config.yaml
n_layer: 18
d_model: 512
n_head: 8
n_kv_head: 8
head_dim: 64
d_mlp: 1344
vocab_size: 10844
activation: "geglu"
norm: "layernorm"
norm_place: "pre"
norm_eps: 1e-05
positions: "rope"
rope_base: 5670.0
rope_fraction: 0.5
qk_norm: false
attn_scale: 0.125
bias: "none"
tie_embeddings: false
parallel_block: true
init: "normal"
init_std_qkv: 0.0176
init_std_o: 0.0
init_std_up: 0.0176
init_std_down: 0.0
optimizer: "muon"
lr: 0.0123
beta1: 0.9
weight_decay: 0.015
lr_head: 0.00396
grad_clip: 1.0
warmup_steps: 200
schedule: "wsd"
decay_fraction: 1.0
decay_shape: "linear"
final_lr_fraction: 0.1
batch_tokens: 131072
seq_len: 512
doc_mask: false
train_tokens: 1318000000
steps: 10056
dataset: "wikipedia_en"
MLP neurons of a small language model. Each row is named by its layer, matrix (gate and up: input weights) and neuron, and shows model dimensions 234-329. Each number is 128 + 24 x the weight over its row's rms, rounded and kept within 0 to 255. A neuron's up and down rows have the sign that makes its largest values positive.
A block is one neuron, or neurons of one layer that tend to fire together. Before each block is what it responds to, as a language model described it from the Wikipedia text at the highest values.

Description: Word-piece tokens completing a split personal first or last name, often in tables or credit lists, e.g. Margar|et, Trav|is, Sher|rock.
L7.gate98 [ 95 111  92 150 140 138 138 147 104 111 128 112 113 129 167 100 180 131 160  95 116 119  99 118 143 136 122 166 126 133  88 159 110 123 125 118  89 157 150  90 122  65 100 167 107  99 149 121  92 110 104 141 118 137 111 130 116 123  94 105 127 163 122 161 149 142 157 124 128 128 115  84 118 155 122 118 124 124 148 137 135 143 110  99 111 145 172 142 123 152 129 150 119 147 141 150]
L7.up98 [149 115 102 130 154 121 143 146 158  98  92 112 127 107 159 132  98 117 124 105 105 115 127 118 164 165 127 125 177 112 171 137 126 134 143 117 126 102 125 140 155 130  91 143 144 168 139 132 137 119 150 115 154 136 191 183 120 139  82 100 115 151  88 107 135 172  77 114 127 144 150 107 105  88 115 104 118 104 123 131 150  95 122 107 160 103 157 121 132 101 129 132 113 118 103 107]
L7.gate225 [180 149 157 175 125 125 137 170 119 111 147 120  90 144 143 134 155 134 118 139 157 130 155  77 121 115 106 170 129  85 151 105 110 147 152 123 134 115 144 136  96  91 100 150 126 116 136 121 144 113 120 154 102 153 131 154 122 142 106 171 141 128 144 136 126 110 141 127 125 128 124 134 100 130 190 153 133 114 136 158  85 104 154 112 171 157 126 163 129 128 125 153 131 135 127 142]
L7.up225 [133 113  99 135 139 149 152 141 169 115  80  95 133 153 132 119 130 144 143 106 139 124 130 139 122 151 108 102  99 122  86 111 125 149 105 136 119 131 160 136 122 127 148 133 123 140 135 120 135 103 121 126 155 157 138 115 104 154 149 138 181 121 127 138 127 178 138 112 109  94 120  93 112 138  89 123 123 122 188 130 141 110 114 103 108 114  75 110 102 178 149 127 139 117 113 106]
L7.gate385 [129 147 134 159 144 121 142 128 108 107 184  96 119 151 151 141 140 176 124 152 145 117  93 145 134 123 138 107 165 112 127 166 136 131 161 154 111 113 126 155 132 151 158 141 150 132 114 141 160 112 119 170 118 125 111 129  93 117 141 146 140 132 105  91 129  83 141 119 157  96 137 106 105 147 141  89 146 140 138 139 112 104 117 100 126 148 164 138 115  84  97 133 104 161 187 114]
L7.up385 [129  96 140  90 124 129 136 118 118 152 129  98 138 158 117 142 116  74  94 123 141  92  97  74 133  57 112 176 168 130 129 122 129 115 118 123 106 112 138 151 120  82 149 162 127 124 138 143 144 147 118 138 102  97 108 128 169 110 119 110  81 122 161 146 127  92 128 119 134 150 116  97 130 126 125 153 133 137 111 159 132 150 138 134 138 154  91 154 133 143 125 196 116  99  98 133]
L7.gate945 [172 155  68 135 104  83 119  90 139 104 137 140 109 123 131  91 159 141 152 120 171 141 121 146 137 106 111 138 148 123 113 137 131 129 155 144 137 119 133 107  98 121 135 145 155 148 122 105 125 138  83 143 144 163 115 152 130 126  96 128  99 137 104 113 148 159  94 131 115 117 115 114 131 126 159 149 147  93 141 134 121 153 147 123 123 140  68 141  91 156 152 125 132 175 184 150]
L7.up945 [138 101  81 120 174 147 130 130 142 110 167 175 140 141 161 123 136 161 101 163 117  80 142 121 166 112 132 132 147 105 107 126 119 165 156 137 122 186 113 106 136 137 123 121 111  88 133 111 116 155 113 101 131 129 141 122 126 104 145 125 158 166  92 152 166 128  94 144 114 120 131 113 189 131 127 116 180 144 128 132 138 125 108 131 144 139 113 125 134 138  82 130 138 131 141 118]
L7.gate999 [123 127 149 114  85  85 146 114 159 129 137 153 138 104 125 130 119 123 136  81 128 128 145 160 121 144 137 153 105 106 102 147 144 119 132 144 141  77 198 101 118 129 122 129 153  98 128 143 164  94 146 134 145 139 129 161 122 129  72 173 120 170 134 106 156 144 117 138 178 125 134 121 109  88 154 110 110 126 151 121 168  60 137 143 135 131 162 131 119 151  97 144 114 143 111 138]
L7.up999 [105 102 112 147  86 109 114 129 102 115 146 128 129 147 157 139 125 103 114  96 102 166 182 137  92  79 145 129 131  91 118 119 143 132 122 158 100 162 120 148 114 131 114 124 150 156 117 152 168 123  89 100  86 111  95 109 165 143 152 126 178 116 115 148  98  66 164 141 128  69 127 130 106 171 113 134  92  93 137 148 107  73 136  90 178 148 143 101 137 154 181 124 133 155 139 123]
L7.gate1148 [119 139 145 145 113 130 123 132 128 134 117 140 117 142 140 125 130 110 107 131 128 144 145 115  96 118  70 149 128  90  99 145 125  96 117 153 104 121 150 139 156  94 164 133 111  85 159 103 134 121 154 117 146 138 116 118 121 160 121 146 120 105 116 130 162 121 191 114 134  95 106 130 123 162 138  98 114 150 176 103 149 155 154 161 139 145 104  90  81 136  85 146 157 173 181 159]
L7.up1148 [120 114 118  82 101 110  92 145 151 132 143 180 114 111 148 151 147 122  98 129 131 122 152 130 155 145 125 103 126 117 111 143 120 129 136 149 105 126 157 122 149 119 148 104 123 135 139 121 114 139 153 135 134  84 135 101 147  91 127  99 147  88 135 112 151 156 186 133 106 163 118 122 138 146  84 124 122 127 163 141  88 134 156 115 104 115 125 164 120 167 121 147 133 110 157  92]
L7.gate1235 [116 128 118 138 135 132  97 106 150  86  87 105 140 126 157 120 153 144 120 138 143 155 116 182 140 159  90 129 113  96 117 128 131 116 131  85 100 164 135 129  93 114 107 182 129 146 139  57  90 115 144 132 128 192 149 103 115 102 126 117 150 124 135 134  97 131 125 135 147 181 153 132 147 142 168 139 162 134 159 145 118 148 162 138 121 131 187 153  93 129 151 133 148 115 113 129]
L7.up1235 [144 168 107 108 133  95 124 125 131 164  87 150 137 129 115 126 117  80 137 132 123 138 137 146 123 125 136 130 105 126 106  77 104 103 133 163 127 147 123 154 126 145  52 188 143 105 163 117 141 144 146 119 159 163 159 123 125 134 120 155 167 164  92 152 142 104 132 129 176 124 130 143 109 157 129 125 131 134 139 128 125 127 191 121 122 112 130 140 141 124 131 173 146 143 116 121]
L7.gate1286 [150 123 147 127 139 110 155 146 177 130 145 140 103 125 167 131 126 132 141 141 140 119 124 123 162 190 110 142 100 103 142 116  89 129 108 154 127 183 158  86 108 127 117 156 121 123 144  82  68 130 119 131 127 175 122 126 126 124 153  90 149  91 106 110 139 116 120 158 134 146 118 121  93 150 189 134 137 152 194 139 142 154 142 129 119 155  98 152 118 103 183 103 151 135 161 111]
L7.up1286 [ 98 106 123 120 121 101 138 162 160 134 102 134 126 111 126 147 159 133 102 120 146 155 135  80 133 153 138 144 127 116 108  98 110 145 124 147 152 120 200 114 118 160 157 143 168 153 149 131 133 130  96 168 158 153 157 159 115 141 136 111 115 106 118 131 141 150 118 110 109  82 128 126 161 113 110 155 147 109 123 141 126 138 139 128 123  99 134 132  86 131 144 136 145 135 151 128]

Description: Subword pieces inside personal names, mostly surname starts after a first name or mid-first-name, often Spanish or Italian, e.g. Mon(talbán), Andre(otti), Áng(el).
L14.gate24 [111 141 155 138 132  96 162  91 187 130 168 150 120 158 125 128 151 105 126 173  81 153  98 128 187 103  92 168 146 127 123 130  99 131  99 133 130 120  94 130 104 121 128 107 140 121 107 135 167 178 110  80 144 143 108 141 133 143 123 140  88 143 128 146 102 132  97 104 121 105 150  88 102 125  99 116 113 157 162 154 137 135 149 141  93 134 125 123 126 132  96 101  90 156  78 110]
L14.up24 [140 130 150 121 143 112 177 142  76 117 138 127 170  89  57 112 157 105 100 146 127  95 117 151 123 173 135 150 106 136 118 113 133  94 124 167 124 148 136 130  79 182 139 154 134  96 164 151 129 132 156 137 189 145 172  82 124 166 118 139 172 113 124 136  99 114 131 119 109 127 100 133 124 141 106 118 123 150 122 148 145 109 154 125 136 131 102 130 112 144 144 109  90 147 174 138]
L14.gate359 [137 144 122 125 139 143 161 101 131 163 157  97 152 154 133 119 115 126 108 153 103 115 154 140 134  85 138 149 132 126 133  69  97 163 130 107  86 189 144 115 123 141 121  97 102 133 145 155 151 139 133 162 120 149 106 126 164 111 156 151 139 103 128 171 138 133 151 135  75  85 115  81 147 149 134 101 154 101 152 126 164 112  52 140 179 159 141 148 163 115 148 129 100 132  94  95]
L14.up359 [118 175 146 140 141  94 140 137 103 131 139  94 143 138  95 146 113 130 118 154 147 132 151 119 139 118 148 146  99 178 143  91 110 127 117 164 119 138 145 103 129 130 140 123 147 111 168 146 112 161  72 110 167 111  95 129 143 127 113 134 127 130 145 157 102  99 147 159 129 107 101 141 154 137 154 132 169 113 126 137 128 123 131 114 152 142  95 168 139  90 153  93 153 160 143 147]
L14.gate453 [105 127 146 137  91  95 101 153 102  97 129 165 129 126  89 152 144  99 148 113 134 131 169 167  86 104 130 130 135  87 106  83 114 130 131 137  99 151 164 107 115 129 163  98 117 100 111 136 111  89  76 118 131 140 107 130 119 142 126 129 152 104 123  92 116 151 125 185 158  96 120  75 159 157 109 114 109 145 110 114 150 113 148 125  96 139 122 108 150  57 115 117 105 153 127 104]
L14.up453 [112 129 162  92 152  99 106 153 121 133 135 150 142 134 119 153 143  99 106  92  86 100 183  97 139 107 114  98 118 143 121 149 136  98 126 142 151 119 124 109 142 147 140 145  95 144 116 130 165 156 115 104 140  88 114 124 158 146 130 107 128  69 130 129 144  93 135 125 124  83 109  94 112 137 154 110 155 135 118  99 143 118 160 115 103 107 154 130 129 125 152 152 100 135 153  85]
L14.gate494 [163 113 151 101  77 129 156 150 123 134  92 113 102 148 135 111 135 115 131 139 130 100 137  64 119 100  98 120 139 156 128 115 122 152  83 146 111 141 130 116 119 136 123 101 101 136 115 150  81 128 159 116 142 112 137 132 113 144 158 142 119  98 117 126 144 186 141 137 180 152 112 103 117 108 103 110 152 122 131 101 127 104 106 111 105 106 154 130 121  95 159 100 108 109 144  94]
L14.up494 [123 141 136 124  82 143  87 118 120 160 127 147 171 127  86 125 124 107 106 104 118 115 169 122 126 147 113 136 131 141  99 144 138 135 126 154  96 140 130 102  84 128 162 152 101 159 112  89 104 125 140 113 130 150 111 133 106 165  98 126 150 108 107 161 103 127 136 127 104 189 139 134 137 128 214 106 170 100 172 105 127 101 125  28 128 100 118 132 158 145 101 126  92 139 129  80]
L14.gate1077 [144 154 101 154 167  81 161  91 134 118 149 129 202 144 158 138 123 108 160 156 100  95 114  94 150 108 120 152 142 129 136 163 109 155 138 148 149 122 126 122  75 103 119 124 120 103 146 177 131  87 119 135 109 146 145 119 147 103 132 107 104 146 130 114 113 123 116 166 149 120 150 110 111 155 123 128 137 159 138  91 137  95 143 113 145 156 162 125  86  87 111 132 165 119 126 156]
L14.up1077 [110 154 142 123  90 131 136 123 138 133 144 166 107 169 100 139 178 118 201 170  70 149 133 157 132 119 128 113 132 127 143 109  99 167  88 174 167 170 116 115 105  92 107 125  87 142 144 122 122 139 153 134  99 151 149 121 153 154  98 117 135 127 109 123 123 142 139 106 159 129 140 113 124 114 130 158  99 137 142 120 122  78 120 152 117 119 119 103 139  89 114 111 120 134 112 138]
L14.gate1084 [ 82 100 142 140 145 106  99 138 159  96 126 190 107 110  81 116 147 121 126 122 138 134 146 104 117 156 113 151 106  87 154  77 109  61 175 127 137 136 144 196 110  97 163 131 148 128 120 135 166 156 118 138 117 157 143 108  94 121 155 103 117 141 136 122 118 134 137 159 136 164 115 112 133 128 137 122 139 167 134 137 172 100 159 155 118 117 137 148 116 104 143 161 110 164 138 118]
L14.up1084 [118 125 147 123 130 121 146 152 117 159 152 122 133 135 136 124 123 141 131 110 150 112 132 158 198 118 174 134 151 120 129  89 110 112 150 151 116 143 155  91  83 152 165 127 115 111 123 120 135  90 192 121  88 134  94 107 155 157 166 141 126 140  95 133 117 123 100 108 117 127 154 176  90 150 133 139 119 141 113 147 114 128  93 110 148 157 137 138 148 147 141 111 143 122 149 122]
L14.gate1104 [ 91 164 128 152 101 126 167 114 112 103 162 121 154 153 153 126 122 137 114 104 156 148 127 142 102 125 169 139 160 121 122 133 143  90 120 192  98 127 137 145 119 163 133 109 101  91 138 139 105 127 155 122 125 110 132 138 138 167 146 153 150 111 112 147 122 145 129 164 131 155 168 134 136 157 144 138  72 143 114 123 183 149 111 167 143 166  72 142 131  89 164 111 145 153 166 162]
L14.up1104 [132 102  92 143 118 154 207 119 143 151 117 111 154 101 131  77  92 124 130 149 138 148 111 134 122 131 169 134 165  77 132 112 129 161 144 104 125 137 139  98 127 153 129 151 157  92 141 137 130 113 140 103 169  95 137 144 114 156 108 112 137 118 102 113 128 159 140 156 160 108 155 164 139 110 163 107 172  91 142 114 109 126  98  87 129 138 127 133 132  87 110 129 128 134 110 126]
L14.gate1176 [115 130 130 130 115 159 163 163 144 122 124 108 119 131 160 107 128 160  83 113  67 169 156 139 107 116 122 135 129  94 103 102 135 128 117 173  78 145 118 143 126 131 119 145 120 105 134 102 100 141  86 127 140 142 101 114 142 112 112 144 107 102  79 150 125 155 134 151 126 126 103 111 118 135 132 130 140  88 189 145 101 136 103 101 138 137 142 157 168 114 151 106 136 129 161 130]
L14.up1176 [147 167 141 115 118 108 146 133 142 143 128 157 129 156 125 107 102 150 140 125 118 103  77 135  97 149 156 142 129 145 117 143 109 120  98 146 135 151 150 139 128 138 128  96 140 123 125 102 154  98 153 116 163 162 145 119 139 162 153 123 134 148 174 142 105 156  93 142 109 139 154 158 104 151 162 141 116 127 120 130  86 113 149 118 118 138 103 155  95 128 160 127 116 108 130  97]

Description: Fires on abstract or collective nouns ending a noun phrase, often the final piece of a split word, e.g. collection, involvement, movement, chronology.
L4.gate100 [127 150  96 117 141 174 106 110 129  90 153 161 152 128 128 147  95 156 166 162 137 133 118 164 150  87 115 150 186 152 111 119 159 129 183 124 137 129  98  99 135 117  85 104 159 172 130 138 126 109 131 111 129 134 142 124 118 129 168 140 114 114 116 124 114  87 136 120 130  89 115 118 153 123 118 120 179 130  75 118 111 142 131 161 140 109 148 130 126 103 149 138 130 164 141 122]
L4.up100 [102 173 105 148 100 144  66 155 129 107 149 141 123  94 137 156 145 143 134 129 125 103 122  77 132 137 133 135 190  93  95 151 132 153 148 176 126 103 100 139 120 133  92 133 147 138 118 109 165 134 109 131 134 118 134 157 119 118 116 159 126 111 120 133 142 111 126 152 148  91 127  83 107 113 116  98 121 104 130 144 151 137 121 138 133  91 152 133  96 137 140  75 136 142 132 107]

Description: Final piece of an abstract noun, often split mid-word, usually after "the" and before "of", such as signifi-cance, outr-age, disappoint-ment, respect.
L14.gate354 [144 125 122 126 144  96 133 133 110 151 106 137 163 115 142 150 108 130 119 157 129 125 155 123 130 163 143 123 156 167 117 101 137  95 126 124  97 146 119  84 149  88 145 141 112 123 141 171 162 127 119 136 151  78  79 156 148 149 114 143 143 152 157 138 134 152 156 140 113 119 151 124 127 104 120 123 153 179 127 150 110 148 110 123 124 154  89 163 125  89 144 157 113 158 186 128]
L14.up354 [132 134 135 125 116 149 143 140 114 167 138 101  71  68 148 118 123 143 143 123 137 130 114  82 142  93 135 104 143 151 117 133 165 144 149  98 134  94 134 142 131 127 135 137 145 141 104 160  80 125 108 158 157 124 107 137  98 121 143 150 145  68 160 107 105 147 118 148 140  84 152 143 106 117 101 127 179 133  93 149 108 148 159 153 127  96  46  98 104 106  89 125 164 166 130  87]
L14.gate645 [140 136 118 136 125 165 109 133 162 117 120 199 155 165 141 107 153 130 115 139 107 119 144 131 126 133 100 118 128 112  74 111 139 160 146 125 127 175 125 129 100 163 171 109 140 132 162  96  97  99 145 156  96  85 153 135  91 152 108 137 129  92 100 166 103 113 143 136 147  66 133 130 121 118  77 151 152 148 132 143 130 148 125 117  80 100 132  96 107 139 123 134 210  98  98 122]
L14.up645 [105 119 142 165 141 100 166 123 129 120 108 144 168 170 138 101 151 139 152 127 136 154 104 128 123 138 127 105 159 139 115 102 119 144 118 143  94 154 119 141 144 121 156 138 151 155 133 144 103 105 132 112 142  77 167 110  92 141 113 161 179 149 138 125 153 124 147 131 147 162 114 132 116 170 116 160 151 141 136 163 104 138 129  88  59 116 160  84 118 162 114 155 116 186  92  96]
L14.gate976 [114 165 138 106 116 103 129 149  97 121 104 168  79 114 158 160 145  85 137 148 108 124 130 161 143 126 136 162 112 128  99 164 118 126 111 122 132 127  87 114 185 131 124 116 131 108 123 178 122 127 146 122 106 128 127 131  97 141 129 123 150 152 120  87 123 124 164 122 147 147  79 119 101 146 137 114 114 171  95 105 113 147 126 143 159 141 133  80 176  90 124 112 138 140 115 131]
L14.up976 [131 154 123 121 126 136 158 157 136  82 133 132  77 103 176 149 104 105 117 169 153  91 124 133 142 129 145  96 119 147 137 129  87 153 104 133 159  77 107 116 162 114 137  86 148 151  95 138 174 130 160 170 137 117 118 107 131 124 200 145 156 118 111 133 148 132 156 138 123 163 141 133 142 124 134 187 113 148 111 128 111 173 178 152 153 134 134 125 140  91 112 129 149 129 132 116]
L14.gate1051 [ 79 160 119  74 136 165 148 127 140  89 149 157 103 135 101  90 144 151 113  82 151 147 147 119 119 132 137 160 129 187 111 101 161 107 122 127  94 118 111 130 136 176 118 120 150 174 139 146 134 120 164 145 111 115 143 145 132 140 127  91 143  99 119  97 118 108 115  94 134 135 119  97  95  88 105 120 161 106 107  87 114 142 131 116 100 163 133 135 112 104 110 116 143 165 152  93]
L14.up1051 [122 139 131 123 194 102 159 133 117 117 163 138 109 139 125 137  97 125 141 139 150 123 144 156 112 123 132 154 128  94 116 181 132 117 132 151 120 109 122 140 142 142 103  98 114 126 148 117 114 106 121 163 145 101 151 166  99  89 152 125  97 171  91 137 101 154 149 119 119 130 120 150 146 110 156 126 149  83 172 152 144 163 163 136 176 114 187 163 133  77 141 115 139 120 122 130]
L14.gate1067 [139 159  74 117 107 152 167 111 121 145 126  98  66 111 114 114 142 142 123 132 114  70 158 118 110 144 121 159 108 133 131 108 196 167 127  95  77 148 144 138 154 132 129 121 169 133 123 128 110  96 112 128 159  99 125 147 162 137 165 161 140 141 143 145 114 127 148  92 157 118 114 121 150 112  92 153 111 129 126 123 128 142 171 108 116 113 123 135 120 105 100 155 130 149  96 141]
L14.up1067 [116 159 134 139 142 102 110 178 136 118 162 139 142 155 124  96 118 153 112 133 148  93 143 173 144  82 122 152 108 134 163 127 122 119 115 158 132 157 109 139 119 116 117 146 137  85  95 100 149 136  93 114 144 115 118 127  89 129 153 145 162  67 123 146 123 147 170 102  73 107  96 104 153 101 141 136  93 140 141 180 149 122 149 123 127  76 138 139 150 106 133 131 102 150 128 124]
L14.gate1085 [117 165 125 138 114 126 120 162 108 109 173 136 147 152 117 177  97 108 137 126 122 159 135 142 125 172 117 192 137 159 112 153 145  92 130  99 164 158 150 190 123 173 130 109 118 161 139  97 138 130 107 165 137 134  81 123 103  95 126 136 116 143  98  89 101 161 116 129 133 125 122 139 145  55 112 119 142 149 148 109 118 111 110  95 109 108 103 128 114 129  98 121 154 102 124 107]
L14.up1085 [100 105 139 143 113 150 151 138 129 112 162 109 142  94 118 147 119 117  96 107  90 152 153 112 125 101  98 120 147 115  88 136 121 126 141 112 151  96 138  99 144 127 106 110 117 174 138 144 145 154 110 159 154 132 106  97 101 143 178 148 140 175 108  97 186 149 136 106 158 144 176 146 100 112 124  92 136 120 109 151 165 148 144 165 150 123 127 100 104 135  91 127 138 161 132 111]
L14.gate1091 [119 125 138 109 142 104 141 147 158 133 106 104 153 112 130  79  98 109 117 137 115 127 143 133 153 136  87  96 160  89 106 172 123 152  97  98 108 127 164  84 140 155 134 138 122 120  86 110 106 134 140  92 116 168  97 128 115 138 120 161  67 158 156 112 143 123 143 150 179 116 138 122 133  92 144 149 113 124  98 133 144 130 167 162 127 144 120  83 147  46 116 123 137 148  98 123]
L14.up1091 [157  88 129 115 155 131 170 164 140 122 109 111 140 165  87 136 163 122 116 172 125 131 161  83  85 146 129 122 123 141  90  88 137 146 119 122 147 108 163 122 109 154 124 158 140 159 162  88 149 129 155 167 125 134 124 103 134 123 108 112 126  72 176 152 139  84 121 132 136  77 176 156 123 107 112 136 129 165 104 110 110 154 139 128 182 132 131 131 125 105 148 113 120  94 127 104]
L14.gate1341 [139 110 136 127 124 138  94 120 138 134 135 102  94  84 186 163 162 124 137 115 115 123 124 123 109 154 106 132 133 134 128 154 124 161 170 184 141 150 105 138 161 106 137 145 141 145 109  85 129  92  73 157 160 131 107  84 139 138 119 150 152 141  97 155 127 125 123 174 144 124  92 130 132 124  75 110 128 115 117 150 136 108 151 148  80 134 126  83 140 142 131 128 151 130 138  91]
L14.up1341 [170 152 146 138 104 117 110 127 140 149 128 148 158  96  92 137 133 166 126 141 164 133 129 168 119  97  91 138 137  68 144 121 171 165 145 147 163 137 139 142 129 148 121 158 142 151 125  81  93 150 158 138 136 168 127 141  68 124 113 100 121 134 147 128 101 109  97 137 137 138 102 140 120 119  87 130 122 119  94 104 120 102 133 154 107  95  93 168 130 109 135 117 134 110 119 145]